Weights of a small GPT-style language model, trained from scratch on English Wikipedia: vocabulary 32000.
MLP neurons of a small language model. Each row is named by its layer, matrix (gate and up: input weights) and neuron, and shows model dimensions 144-399. Each number is 500 + 50 x the weight over its row's rms, rounded and kept within 0 to 999. Numbers have three digits each. A neuron's up and down rows have the sign that makes its largest values positive.
After each neuron's rows, "fires in" lists the words (lower case) most often at its 100 highest values on Wikipedia text that the model never trained on.

L2.gate974:467486518452499506539521479501488556574636446402611496568541504462435480403469545442413541479562580545466473433594519516503519507553515476480474547600502413507453436557529551499534503523577509499488586547605520501527411477525518472445479467541561507512439470503522443570510504438463580493404472519455523448526484550540555519458507480548429567452531485513477529545477535472547487488474622551516445427515455512434486551563501490547407557578478500552513510594573490468531532471540527615567589505524601550550544460432527470528512541490519439524551547498471512439521504504488452571419530475555505505494442509418378411469558480466490564445515351573468477510508503411590544524520608462542507453512415416524504522597470510449507529448484552548488586499518479468481409554461534
L2.up974:448510521471464507513483464402465538518603464470583521550525530474411442428443595456418574559543525492495517466553557506530499441533506410472544501525541435519430438463504472494488445560570481437508655543523472517508445494499483508471460441399473511465463523461496471519459498466529624483414418494522420414478525556531515545489449542554441502446519532514466539554499477502395512551411531419386504489526494520451488530580469546580480488558487519578482489517468483530494479450559435557578530530496538510519461405485550490508511515459530567516546475610473468592516460544508489526494568451506445522499486526416455454559595437530593515502502414552437478515512552426634440505545607525548480469530381411500453483513477498452545453463495509577374502572543469556494535523484510
fires in: "0", "1", "2", "3", "4"

L2.gate403:449535453500469516554503489460508445474538516518494427442449444463496504459540562473480509461588534562524528497426560467484545452420509474517447442463507515470556484551513452495573545538491547505502482446455526653462542531413536467428421505546409512494526564494501525511504392453550462435455463560409464538455472447466509611472489492567463541501538560447548414518523473511491567566445506461478473496531399523523570485462525427537497536526519532514541507493479396500493467547570480520558516481542495499557542519508441503543482546493510465522470584457493482491524503557490501568378596557540444394550568489434561503529548591523520555543432485425558490487565466491531587452448581523475548501502443550437531619521464640632527474492538482556410534472497538505579540467555591
L2.up403:508536547530416433554513520478493484469503564558584477440441466554532539487465577622494456422539528463478474543505628473561607484460562460513507481510422497441516477496543503477550516545394428441524480505469511651434553467416516539492478504518498466536519626464539454567468436510549574525480490515440438500536509382474438562423525461443461558495532588510548433621469496544485541486423556471477511519562415544450559504489480441528491533485500511479448452483557393541487455514573497517462435444503477498554568476530506417490454535498603481525478518433471480449583536492480532528380457534419463441520498602476438547529477532524529492555499523499477542511516412458634628462492476567437514500477525568521509550536519525540591592545525453489482534604512492511582515450512515
fires in: "from", "for", "reached", "into", "to", "through"

L3.gate106:511528553499523404525543531541495485594559529547460459484606470621394588534469528492453495491533588563395532512439536436489448462449460557434494515527571479411464561560521501490594533500477477498533594546511442546486565457541490456492429533520652455551445472452536464528467509467453407576370497501489562394460539535544530565475458574593488501568450559464495534436498501522536540463511517500530516562457554482561423520529460617463560455484545468472570466465575509615524607576470501604540505450545460425551542574443478499454544516556634601411488416420483490502537568441457523404549391513575443471550582570526599546572465534554505433487537528572483586493336509494445520513470497545522490488473537387519406559462516565454446487488482521483434528497490452543484484458530553
L3.up106:600636454551544455481428404500519493539491503486562638469454456550450424507591465553514392521523556503565485486513544479449609514485568583469490512534573501521523446566524512501590500423627562482554582451459487438549563498490447478538516420423552505469452455443532524550496511504537519567483514575458520551413541498524504497568431510599514462492519553373482518537496383519616499478517556558543524620493568472510578564524496493481504451544463497558530613501607463540456378502436537468505463538528509555541498511428519554502488509497489571463483446500552532504561467440389544531546485469510519425463584503457469539516525501501498574450531494469434604449423470565481591516498416427552557528578522460493495502486468494406430463449483555547513485501504521508538403552494443
fires in: "the", "a", "are", "not", "is", "see"

L4.gate1044:509490520447413468538500462462437564524602575451420520464483506590451450458466455607445477454487571458388534580439466575492540453531539373467503431529463485513525571532457439444391559507532574536542561569510453494488529474397417524434452461543520520426487556548495425443467476549437474509512439512521529482526539522538486447477461496480558452459596558579464493506557430551498502533550514485465492433381679489428461529455517487457493515476429541537540538516489528442520548424498474560488425509475491558408475546536514465456383674531512522591511505573489558566498479591420499462510517495513502465574463531581558484588460475459496561525449522548419529389457498501476480479525459406452449514540620502459547424515506457430515507522536579469512554477491510421551501542529425
L4.up1044:620493469415477418497525441516587544496515530518372491562406406489436471414485508452479564524417554433516635600477471466530543521521470524441470436429503560459566590504467458517452461398593473438591477479486521532600434466527464471441529549535536518600523496477513537561552570517414457389538543337525589486485488460525471472607494496587449511546411462467503510506433500521464529521433497508607513502541461540489486514568444550492453474496468482457523418516485480510517433401520522468523497493442518531517547581455563498436577482447481570501520493514500457560506575520556533587500463526479547435540586412553476549453536499535514528508515511505568465507517508531497500518520512502446414471465500412517554481486463482426479516378585489565475564483496483420463504476478452
fires in: "2024", "2025", "2023", "present", "2026", "current"

L3.gate1045:522477474502488469533390423532521474517531569566527534504613487443456465508521488542455575511504491547449519422523473422550534544448535533610516606504530489573424485403510450459460548563469516537457463512445549490452507518578459438529496498467500532524503475538499478515590556411472498457515407551430543444428442471463526512486518510452534535478483503417557523510486524399548521582508584496448521492554518501545488578418505488474527560438485443493441428517430471541505509479539469509445469429441522411517418504529568564626543524622416521553523485496492513477558330471401517537493531482506588477486475513528526505564534499543597406636600454462456465456529614512513457407529512505535475501494512480517549525515518525461495527446494455395538595477507428491509434482530442
L3.up1045:495446531494524477564504448551442397432488565529525564483540502456447480491456498581458527527546573431527493419508437474514581441407611534441437595429570600543450580475434462494434516531402505496470428514507476483448625535553507540446477495457582469494523525467552523447555489467492476532461495423436466484482427517383559489521469544476496497403492489410514455472502505462556564520487525521460499525478440344439497459413376480514484536510516456468491527530512507449601533554521443500499439444546526434499445460494530569506498422484449523598571503464487485449539373547459507518490461536496541494461487476568434612478478506481594459569564542497505548434475575501483395492498491499486435536513478407402590433513554556465512501511451495412401534527475438466500500582515484
fires in: "to", "of", "despite", "before", "after"

L9.gate1197:506512480396507482542497445481550570463566464501387544535488582473494487545511421553523517466521470575502567472474483462560565382486667549504515545547524472549454468463537579472557509565425540565465519585549525646595513578513462522465484408517512494429519520547475505508502441509464454408497472488529542469476485482583432558468622492526534463541494471472479436503518528446491532484538522638557460529460550595468477507443464576479484470532505512475541582544470520429482458498575569473461450460535502487528491482459534461452585479532466479532516430398501418468462547608482458440497585530477580502486511491529449536549438469609557510529455499511453591511550432459542606488521502488438586571545460596482457555418589472559493524551444423470490398387518601505500509500471452
L9.up1197:628480611569533550450514516528533503501460551429520458448490424486486569483535439455548432468496525634526542463503510523582388476459613585458437507524457502502517516419527495388486474530499488508520558490454511518441443504442517521527548500482476502393518517493517437470521528479514489566469463517495448438477502505548444413437449496447492538403533472593538422599509402575461536428411509491466480520549555438591629524515531482448458526488460380427444600537476486485502511546549533476436487480543571454452504554509546574415488541557565422517549497520496562504415472559504463535570495541473596512418483461555572566377541525532526476470444570479438525497458466455507591559474553382501469434611506477447399510543456495504465606522394422485493455541545502505580517392630524
fires in: "was", "from", "is", "were", "are"

L3.gate1141:543516408523456475550489540620457518523452517558416509503453556543548467580528540464482456423438496536490509556453480558499387511492509544570548503522457488505546487451553552452519580492495488494438540534373586520448495516559443451389518405540459463564495535562483513470496547453560530503589431383445529578401500602466446553530483528421614426481433636495501558583533580507506478479497526452508490547415453560524573476463457487459484497526572459476526426516513450512488514561506541497459559518407510457556459477579555605475502412477478515446566421512417470416548477540518500644542410551457597512539511506569590470564587550547539441494485485466460468452486514460542551469521557494521513499502544526525505554575556512511570442613503508424521500490548467459539464388540439
L3.up1141:483486516608377444415540472436438503450517477588484577501536457426480426532499463522568477427512603541474570564505465495556540493539482515388461534426544603524433452455453417498474411496542406539370457527450520493455556454629543497528449507464464470537458521480425532465507512506504490413472486508432469511561499546571536533469530534485557471473525416550510545480512456502449609433562456611505512554555527391463474456447425528455492478534533437476478532504555528508502500459483578524534510533601496497480509531537497497515531576508440528535480548487555485562529407525515455420565469464483436540488404446407554542493522398484498404533519529499507516540492514497465488497429500434441512544536477475432490406552540517458512507445466447447503487584494457565469517484528578
fires in: "while", "to", "despite", "without", "following", "at"

L5.gate662:582526550518411481496492483480518493528517410465481456507574475441462460512568572559402478373468522544494525590526445518483497538565528441498493506523540456465429449491454505418588584446489497569427495595504483548477468570503445492548496541501486450453480476561531554488517449457482524526472494464594483538560490470465514527546481538491475542458464486391493494524545465505475551540422428508418392414472478503481403423547500466532449482576437546598467536471484562496476609503500470540452585474656519567526524524483496533500505470467572555491551588521472502434452477545634554605484513516513573435399420509454502478480428508459515503513413546469538458536505509507465522498474547425434537466455497461508474552566529538421539545451475543508393539528469504489496472516482467
L5.up662:570528606464462464493558585401453442561445383491484546541400427489504467438501575541572531554435486550454591465578541457544471519495442510462522550500614560415472455534416488505581343505491531473434419522521495452443474568432450454481557443501487481520481551550548449527441550460396488449557430510551506412448476538522456515474498458419434575462512547589433537557485556529441567537458530581489572506475542513441458476430486488450481417523516531483489484497455544527586477502546435545581473551508504480503471469397571450478583513559550490468498552621522541527444545459412480451491449562564597514568466468467431427353479463466474426469526533509564466487467494476440543459478537487383470554597450482601477592504403477435471561502620537533539546454561536536529532407480475
fires in: "0"

L2.gate377:401509531504479467398488584519491528519570508298498572605559544551492575563499473469508478481471516514500454630454515507472452565515534516526593546447455470454545490526467513522427465481470541420484522530510502558510460442675503487520600516519570550549510471447532536552521511461500469611503502454489488532494591500483548486522551526562484533576419569479502473567535550523595463486497439490568510537491588531451515462496467480444475569459555484428585500475421544505511441431538444490487506562470429382509560482594558502463537552522492476469461511535586546470508517574460500485574520515530575458413534439466548463451491452497486381596512469588468417421511465528449526491613537498483513559508524566512496508543499533418422413500443444535524478470439499467412443495459390
L2.up377:529495628556554448516514511474430465452565521518536460489539535557492371472466562568472457494555501493378595536519502558549519410481446470521494494438472452446453449525485430484508465586543533525546508568511480562540499481341515528493459556579517508544457516372505472558468479411491495501653507527513458463512520486488526519569513444455563524433587449539506523425479545512574484471486573527414557414524479368553455466498520487471424553444518498605458481511520470516530527495526488477530509452507564524465472562429601461499478469475455507475520483485513443478562501540536484482476492473507516498554572434516442533466543528498544480426487461563497560540442485466459371511542559431474483473496528389526558476627516516497543483514580526508516600569472494510559546523477479
fires in: "and", "has", "have", "had", "see"

L2.gate154:472534487515484550530454363545475478541510525468482490504577398554570454446636423468473475498597568591432518435559508518418429442503465460432519506490525502575612493433528502447525582512430491498475554448510521464405523415576473437409584577522568456500562441612434508500491454521379461532490577502523577528560471503543497529531399484462524524465438530575440444500503516522503551438486532496503545535502501464445496497470553570543491520435489541512509569469449418572479483547597475567484493439445552533549500518592585567415547491592540609520503583512596518439561443446499478401544526492509490472583495452451512417437516622439483535478451488532462493393554498515579497464588536550490476513471521486485469502462552514473560498463473578586398473499469514599483512519505517
L2.up154:547516562550469493506539386507520481586509558507512507451596388512531481506514536423489604524529473421548409464551556531450526439466480401388590455504600522448471519507539456532504521426412396464447460447476445499489479551427546527567564437652482452549577487577481459457579506562428493444544482496530559494547557553516529549403388499540501486452483492536477433455560542505526584517482489546466557575471464462445504454408573554501442500519516491543576484503482515545440539456553493596460479512539534481444521426493546562472525505579538559525577501555510467465509532520439445438471545517533506502531451501481562531389529570500459519473389545537533472505534490537453491513566542446518491481494440433486478474398489414532455524517524550569432527490491524600461436464460459
fires in: "to"

L4.gate246:438398544419461416495472517571447507526534465530477488460542450480431447466490498531481485467418490501478512503521515459429533531482528461551410572450461438519505506563495542536441522564466514508490485459442534505407559512416526440522502507475593560450479499472461475453467564431551559552503534553497440522546421535453580495512529511514555459511502399582493465516483568438494473565421454558514535485622497498489511550419530513476541568592510483499482487569428473544443467441483481557619568523525527529427511559379601515525506543453477444575399557444428493441493464539419465510526557468449453545475518489420664505441530443452534439523562442526497507415512531524544518477450524563529558472538453511416390500477492453468561528511535496424527559589494599526428456456454502
L4.up246:501546533365481435468568532519502521514470441526611528541470465593453510485498499591542497474470551473510468557521514447490496512552611527506529489528504412499494464457627530447535429408523536587474579486518582499484474519449475489414465492500512558482461579474540538522521520507493517524441530454575455480519587480515506522512586495458506521522498520463456528474431450449526451513421435421594473417485490538506611436493460559469450498453533469473523426465542402522524529489478522419544536543475529487506480360537482503528490420523444498540514465510449550437571502535515506576480516549584470518451473466600552528492528483439616475425521552347563478535508535497560517572581466375528553452505513460465406536590413422516532418565490547463517502507495609400522523494427467
fires in: "king", "royal", "prince", "minister", "queen"

L2.gate156:482551495478470510474506547465431512557549512459479559377480479537559387502529532564462538461487508529466461495451427500394412386530545471455526490508588526539559442576472444524470557430484511437530531445447541473536409539555439514494533500509424461555497496523535470466520561522512467463540473370516548479639518461534486454609523490486525469593515470436443548467447511393417503468438473415592464596544362464462533516482547567476460489495482460493480495458565537554497487435449653455490419564487543496550552478456581559500510539418486453502482461517569442474543501510442442579502604440469527409455531485519484494551492522474468521546423429550476422487548450519466537446573438449423526540525586525431587492499514505437480437492434567449489575513470521494502583486641467
L2.up156:513465591534508456471497421515434480453489471550438531394426532525570423478519463512473641517480555534402489536469399534380476496477515515477563446394597522526588431638372535556488501478551449449500533437495553522536463508527510450562550500529533504463488480531614444514534553479433422493520565354458531499549463578560487531544481491473610441534568447462409636447371581489523427574472458432530480557605504470473609516474465468515517545519428517538454538469425463506483537472477505523482476514491491444515495489468547552532465522403469512508463475555527525527477554575455449483503505377477417409498496482500521496542522532521522556493499482513525471430534469516414500499567533389406473532449587515425522493513551427454414487456435517547529507578485622532554452474565573
fires in: "2019", "2014", "2024", "2026", "2017", "2013"

L5.gate752:478564434492486481551511560503530462464527536580440516542425538535439578534518436539479501496491532545523489531493476530475521513495581509452490632546534442600394541438525543545474530540491591504526520577553536508504517472470446499436456489476446486546536462537467511451541473429440517491504461450496511429551448521489517559486600529421470470612546468393505478440518563496517483495402471589390474517455501572557493494551455529454455504476453442452464470502548521577492445542464443510555573487496520494446517492580504434584429495477546599507556521470470443429529580553525509491454432501461591494643476519443541489549571460517445511466437517523475449541443544515541602509458550549547516416463436481513485584439492530476545524500563534393512541541492575588436406481556431
L5.up752:448546444502529574541519552521579508442396454511465486528480508501489471562517530477438471577588519485449435465501464530504521408514581439455575561514547537471424543452460542540486450505598468485402579510539570523492445490515560498507373513476615475518536513477459489487535489411562501494568465506502454419517441542566539508495605434383534455515557494474458458460492484535468496598516449481467528612451457642521529487533557484530480381586532415503439601540547511481466530475489479490551483503551534599468445574460480559380501484526500600618503482506539441518454513484492459322458492515478500508590530528544478603579599490499475506561464555524461532582470476554496545522483540433506575429533461472499425581403469482359494586445476537429581561548450519557507472528539496
fires in: "had", "series", "2", "season", "is", "was"

L3.gate393:610468467517453526496432505509483481515483519573486533409443420532632544435533459422449460485498514473462458445487598496469522502545434503562460529540492524505586575536580484501578457544463477485466496409464488605500601523538496482475461560504536494553574581484429494522422490444448425523502448548505559526568491417493519591486500464490500560427490517502585453497537456456549488427442489480445404502480541515465529520410551502522517525485529518458531576529505464491542558439529598565437527487512546512416494476524478527530512433590501521522511532453518471478448511527489516482407442548607438438515446567468487482529477554508447400478443539469468490554532511457467573543558545536577547498481457455462485562453572550464520548504476504546483481556475559501493579544509522
L3.up393:538540450525367496544486486490452475475585407437531557416477391480534468526424493538523514394507530424520495560464530551478505542534424546476463470487519510484492460609445478579583451539442533503517442481437485579421499451477451480565513515481538504551506562412501517507483483442538462483484517496464434499530563496540546534448561544537573530449449454575490514574438527479555513453486518546505472456537478537483472554522581453529487499418409415482594546527450404534574499484504517561536531440480583576456371451455502467560530536545392515466554563386523420563590585544495584431516497530483455466481527487495509488513576522476460379485534508581527515583546475460521514553640468611524467510444440437518546477442507513446450624487486504503570631524524555601528465517578476
fires in: "to", "reached", "at", "reach", "of"

L5.gate639:521479522507536542453452621475573494452547497477380516537504458485467561482527431592485523477518560422471612510363556508485512497538507628485515444464604517541428480530502496520544496508481443520446506498422504460550514464592443465451468465496408511510460489452591390566423480594492476441510436467572448457475514538481531464561524560424433473564452550523449560518386484416565444570433502573543546462517514455542489471535494446373503534452496549463475517542489574510552593467578517498530466528453488456429514551505510436510492557562418539539507526456461494453555496485522428614465411496523554486484530513500478576446515592538511513411454444535589456433500446454450495453449503559466502554493525540541470543481479432515476515492492512554534461529508512438455469478448501
L5.up639:514539532553359526370521380470468468566414475417572595469603517574490405363530534541465555438564483458437581535480568469541489597474557495453499513476515485543512404497449557483572539579530488535491546524483514469426496476501435491476455508416471371462447439508565456524535447519531458491534430498561482494509503523488579545462475524405495491509497540500431440463433548464486473419566473516503476450532460451422519532489521567457508499407455459487507473524387506469519557381607533452503383497391498493537398494463519504493421463467470448451471446471441424470568506454488530493511473515465510460540560571460553559517537508486492424574569496523529512556497483524501476573477599445479442476449575561514481474419534534555521558508474525532533577448570533502476488554489455
fires in: "and", "rururddrdrdrdurdrdrdurdrdrddrururddrdrdrd", "s"

L2.gate988:486483522429515483550492498592495533515480477516442514454553475470504486416460528433434537456515485519521509593592544438442536617525500494529538560520536540513574437504473485493457475502410478485542488468521523539529544650560492556522543421497550552523552617436424452429547498475445547522512619539506447527442500430520530547585520509485485534512472526581516559440534550441446397539418455460424497414560420492396457406519440578560516504475477506454495363589460500517566474475473535619455438437411521539541425551407517514545490486548524497490616543449385525526549479468583482521464540545460449557506500450433512586511521513446533585559539517436443539568520450510555498559477495463568483528431445489525477570614422484516520489571416484470481544524474545500414462507461568
L2.up988:558484525424561540471478465531489462566539494437577549483505532453535495414455522505413515463470558483621503513548492483445471536445458432470541584437506530535555521587492538542485469425445523515477478431505566425508487551563565596523509452449527480411536581496427434479548536484504542422545515502530513548548519572520465472547573496580520534534479580526516519458552497449428471505448473555505455386535476513440523507449464504461503531422485491509580464557564458587491458513492585552553468477433548614521537406430538585485518397543476512571535519523439469517492461455538553478525509556534432489437509488435492653454447408469542529496560487442439522452573484476571509494503510435580477505433315609500413539486491435431527495514507536494476491467492554478391542506493507
fires in: "king", "government", "royal", "music"

L10.gate901:509514533621504417424519467507571490457619521543472471476463525526551473461462549433443398478542448547473475514438463442547559479462497398492482425453455492406509454445499509557492529545455483575546425457515402447531482450449634429463424548566482453538515393480492531575485480576434546395499533490476531470544533459484573488434446519516590532501507581553460439595494464541479496469487464485457594543484599464480487501554488506499530510496461503457525507550511410539518516529413528466546573538568433431499402482508489353419499540512433532495472494390492474464454600497433517486462551512523568417457536490569550451508501499499525480470475459512551527489537456472531489523524517467455480481489576516470469473525511569497477504470489428474400494460519390503506593463469533
L10.up901:585491455443545430454518581478461463567535512468470569475485484509486420487599464491560476547490436446452557464507509445450490488498529540625517583512500516544486592553524522544523584480615455654461511528495475491536514594482488395437441489502531511453552445614565510471489533480515529460598555529518483499473548384480565516498514532525551481562454544547522434493481519477498551422491471569512479529477469569553475477479528609506534500485519470514561498556569467576409482523432533461603539476494438466491450547466481560510447457497440500496492470594435405526629429436526491444557559483481515390445477590542437551363481485468451419464525498560519465503508588510578455525442498502460419498525552468560382496455502511511452453464568489508521538587435499508488535470452380
fires in: "a"

L5.gate894:477552499555451541571513493491538485596558498562500437535488528489501561558502425344510515471528501503538499415445508516437470468563481540454559504633539568483479516601473540565467526575472496496534560452497545530496439557559499498475516522501542473477620523467539534495436650488586556551484558488420525537370529466568490518466506545460426513535419448554447485526543477456585532502518584498506420477619504377529513499470496553468500599481481537516642508534408575519468547506566447518537549448574502526416474539472541563543541487520577504462532519505540464494508528476475540411518488561585620545508465407472567477464573523498405553489509587531388508502673502497516518545513523426600515504496457499489478539477546544436498569444535478543487575503526437575510499487502504
L5.up894:473541559546496512472463569547480434537564482510469451514473473589472555529445432434493471419457549477541487437505462562421557439495452457496510582531506499483512493551524477426428496528432492518488496467557550606515503436547514447492414540533518479465612448344500536498515543463553578522452608453483494527501498501524529454513572487446481544468448428500432546465502479480538477586474557462463482504620515424476532455465458539434522565556446503615539475467571582506402542507547576538529484445522495490415423505523540499478576472543485540469489520490545399447535586456508531391523481582539551514554496412547539504441543533534434477460499568525381496470568484503514471477451483476562547521450424494458462519494586446455490516437592460514487542531536506565450544448515515
fires in: "to", "into", "up", "through"

L5.gate906:481481523457490484462441431440485530537512518554432470427457453520541620486512414459462538538564589481458474445504500469544511449523472534439528526491548420485423454498498496538565569537423447476529648462480493541486510477506558511454365459576485512514399431501548511487461546474552542493448455511507537524491463429455457470440424492431470512521456579425532448338421496461526505468417430511427601559492556526528447567482545496437480619489470494477526581510512519556615477564532534480388458517544443437413518574523438510459450458519473502470473484434527564489473406542486466595426537447440420596580456444500559522474437580478427512441510532571509561542440528494503465552520597524460480534520587526435470397532555471466463576465581539402544464465563561447444433528594427
L5.up906:385566501585549476414442550445518510443480520468553565536499577472463460507483396518502493498434497610484445576490535544460506474536585465411477508512516537585478487471452526481582535489447558469441505409572535483469564438559492498560514611515445568601514524531365405468552471544526426464475507569510459510559472465510543500544521536489561468492484496516522521542472540471480450506518490492528483456514480556436458471523565544463506495509515530497540471553351412528473496456471520484519586543594624471570514509525435511472452484527520485607535537559491478477553442507540455459464453466449478432394464503414393487337555534603545469419543508488501516456447555484442449469416457425484470429530469473493535507357549519434526489555471475497550563422481530388573465562463535
fires in: "and", "of", "was", "became", "s", "is"

L10.gate103:571445432416326493491522496514509431494585427490484585489439428477520545487472431530511458526518424466515467436573467484485452623493536481508559560595529436503441450520515488454599519563469400492570454484497497443512492408479474421435519532537484481490602457489496463459467505499470493498527404509522461546600476512560470502590503551559511536479509517520548500457508521507512508473573544427507495545500528555512486441480529402484495471532496584460572488464520472584446515556596526552532590590418465500596542494397476567441510524525510499480497487502465539557462501496554448445569560481450539546532418640505489499401520524519473489476519454499481497502498515525506546541504469547454427455462560449534434505359578523469464576421517524503534522511449503495477510462532479
L10.up103:564505438533589551517545534493492451523453502510511533455556572418519505547517487445512567438479646546557524517562510562454509502593409457505603483511452482463524517499447556481461517481520518461539457470528602478528489448485493575382580465471524456475502431527348533453517619499490512489460562552490498436457441485598349421513482546541541477473462539494525413493554449516525513479476518450429533504466554503483491485405579558555501554480452486582541557496521487410452422470471479543429491470594462554512534550456545514492513465542514459530434493527473427558490570494532585558470615547614441469617412487518531442430469559540528511454437452465488567493452540551495533543530561460472587587479496557475635570541503541531479425507455561565616496482448445510654432454447508
fires in: "to"

L2.gate470:521508441542484448497476543404414483425484450502536508423473564440504418515428432469522552467507563476416527588575499552459583508509467476479480471400520518523550458510524528476611485545460520597486475486432524610442525503557491501547495498543477536531482481436448395535359490511483441477442493496415507467577527502494413436493496507492439580462556505578483472457465600507559498477456509471517531537474591543577552468640549529568508553520566401424477488431518436568503542546522545512508622459477479425617493501484493523466475494507506507536455458552502469506544487565557505566515515546479548516486465598526506479649533436511471489668414505433445518539512409527463477450507460543506516510482419479470556485532395543543525531534601546494486565538461500553519410503547551
L2.up470:534554403502571475459447480460545453528442534591462454418442535493466466411452489430518493470536442455489556553494556494462531500489498593555422496497476476563511462470557550424637540528462575528526569457458495537403516519413557517540567557570431495587508494441520453488483496494527458461489501519400492449557585537502507489483482478423493485450593539498470534535476537531557544550551564471555464505528508489574504524622531521647520512569440468446521509510481487619514511526593562508384624439465476505578470524468525497490529518450417508525492513488553452540539570569626437514486472556484493530523527598547469537506519532543551556544382523458466514558493476517523429556492499574504481470463475438418523477560539491581487552486455588416530512539517505573562386556492470
fires in: "of", "from", "left", "opened", "at", "joined"

L4.gate302:514527445445504456508482475434608427459449508474469582552506617566437490559451478431451530538549558516487431489538508440549486579577455466513465529532452489499470465461448543461437438380552445497544615529504490559503556495577541630449423476514471429451452472630502441504455483498487461604494421452581505494540579478602457522550526473539622580522501433477418562562589436512525501524555545524502534507402504468428542516577430560502518515518484493480528538461474592517498554497571484520523511539462475477530480430517442502545494487487538561514482556418439466442484582555472429465556435451508483427522431439495543498511422422563502464518543516509520428459531441501543581505518519497539517513489530466423473450491496572509352482529536499470531463446422468460458460481455494
L4.up302:432589555506584514492487487396524450525490487516483495440478500608458466589427449483488539529524484477602434449503557498563476491494452491421460496496443512527514462400524514422445542540521477532461569433542466566493534520442474536537546486541457514448496503516556475541594433629474395548452522432468526495565450428537539547534449469523545584542533487500436494466545408457476523496434553459481488457516514448540528525526501508480484613513522516467500527503560553511574526527455548437428559528492506520475454582484476501465425526420504576533504472551496517559446536479491426446464446417576457555504519543572572558541455391493526429460559501516539516436444548488485514470504515474480585455502573454568544509436587598469409485473460514447501450404478475468573436457482471
fires in: "of", "amongst", "are", "among", "were"

L3.gate159:442434563484482521447468592382443476508420538515447503465518467404591459483458522500455505497501576524514483511448492439557450478471596503415522581518386564467590556505482445602504509491468597474494471426410604604464522530430478567368484552459545535530502551502564540477536485466506453488566489569570548537577535535509557544576499488556523472546580437546438483486502535473470526575430542473528489509543471449507482551479488489533546455518483571521432483557481511562542455490491561426577496549435447504495472478455470484531460422510523474446481570609543448393507498542486429646479627508411584506528488587573453475494456587439490458515529487471507495465547526379506474494457438526513444574563521546455453464592421457381536432489490461442549531464491549519448414541519511
L3.up159:532442516467416553473450501489512521541537550478485579527449616448536590523516478562413522571535552527545497505528460470446488487408476502516586540515390427446423556523544463508525466529573479523582385511476541548498519516507454592464493607529558406403491466447462429419612512453571482471522581486518547539492434424507533562360596518544535471534529432522488554505577530458448582513501575519498510487484425551504546501494444476549546562535576498578531493517492577545488526552414510508473466462447494527455424499475424505516421477517591541471541489491546469522627479496510568462543496480488481494537495483451482567492420554423476563538591516500480535502516510529442563507495430542490436505478572541455476535463500434588452438473478480416582505394569532485524531541480453
fires in: "local", "national", "civil", "nl"

L4.gate347:644475509519516543558490450472527516485473400565573558552523484503543405449454452489563536486588557422581397494514460614525482509570448543421492523527536540403512490595526486525590498560469345536556494539500518448503499546499486545506427509535574525476564455496485499519436496422519506445458519509429538556603539451435574482467520482490472588602442551458571444513460455627538594468495478550473491394446509424526521466449524523538491538474479470523543510468511439499490511489520477588467464509631537503459516600587479411517544374548474459580535476422573489493463566519459534511485469596510465511509462508494528507456487532517501434486492536539490561475530461451560611489415587540498456487487483532511409550465490584450561410495513481538475506576463474622524514531512560
L4.up347:601556510582533469598452448430484512577443549518502452568524451511567531433417453497607495507495513370472492479527563544546468506582513487494511450538553488523520536488527503542524464430494500377461492492397520604401468562529406474552510468537537597580467543525474471499478436427491508512473540477513511542529480465631497532473497552499516543447491511517505625558556508495588621498531443481474507484471485572520542482603515444554551499490413560486580479495523512477529558468578482522549493469480499545490469529531537483521581526561480484464538547474540416511477573513513551459511491562638431474470476513461564531491501487455482489474458531480508525552525443448518586527521475467403487481473579487419572436376572554480523568461499460526482560451417502492591535480512522
fires in: "to", "through", "up", "into", "from"

L3.gate1022:493486540544568520473531550540485531553486530493477452490417488523583582557465533462421410454499481494472467488546440445483515475514541561526531463475438567554548466493498449518497601587513545488600518464470389582496562424510445476507450475610570559440458535505548494522441642442568502396565452460560531477466495482595503500435493483414490387556427479438522510516533509439575497473517448395524572562486532533382474513445537540575507488492566524529548514515447578493429548519469493513607503523476463518385499494558521415461532485466480479460521656596534505520490454489571545473606505485514516424467433461508537521462497386429448459487380536496464519421483490463598539525508425502523507507431605484573565416509465613479468505502552497455500613464497544432502440449561624
L3.up1022:579535513558436536547506483504421502568504502451444455493444555514469538572443494372533520395460446552491518500472537478505475434463481460422504547452525521522439458496452507534370508554596410553487500438498482507410479461550451544510429476512532465399537401461488587503504451522477477463481465424498535499545507508530536513458569507461542507516431481411574450482628535548550454574493575534547513550531535421570514476446375509477526535522431506493568484442428523515422468513536503546546532530562522545354567527475565504601510512619440478455560520533597486593526489584429493430452549516442442445548467452520533479468432465520422402500405484465453501519461482536534478405465512575432498478468488552581511570463587505510516552542564431463531542570435554546501460548486564
fires in: "as", "on", "into", "with", "to"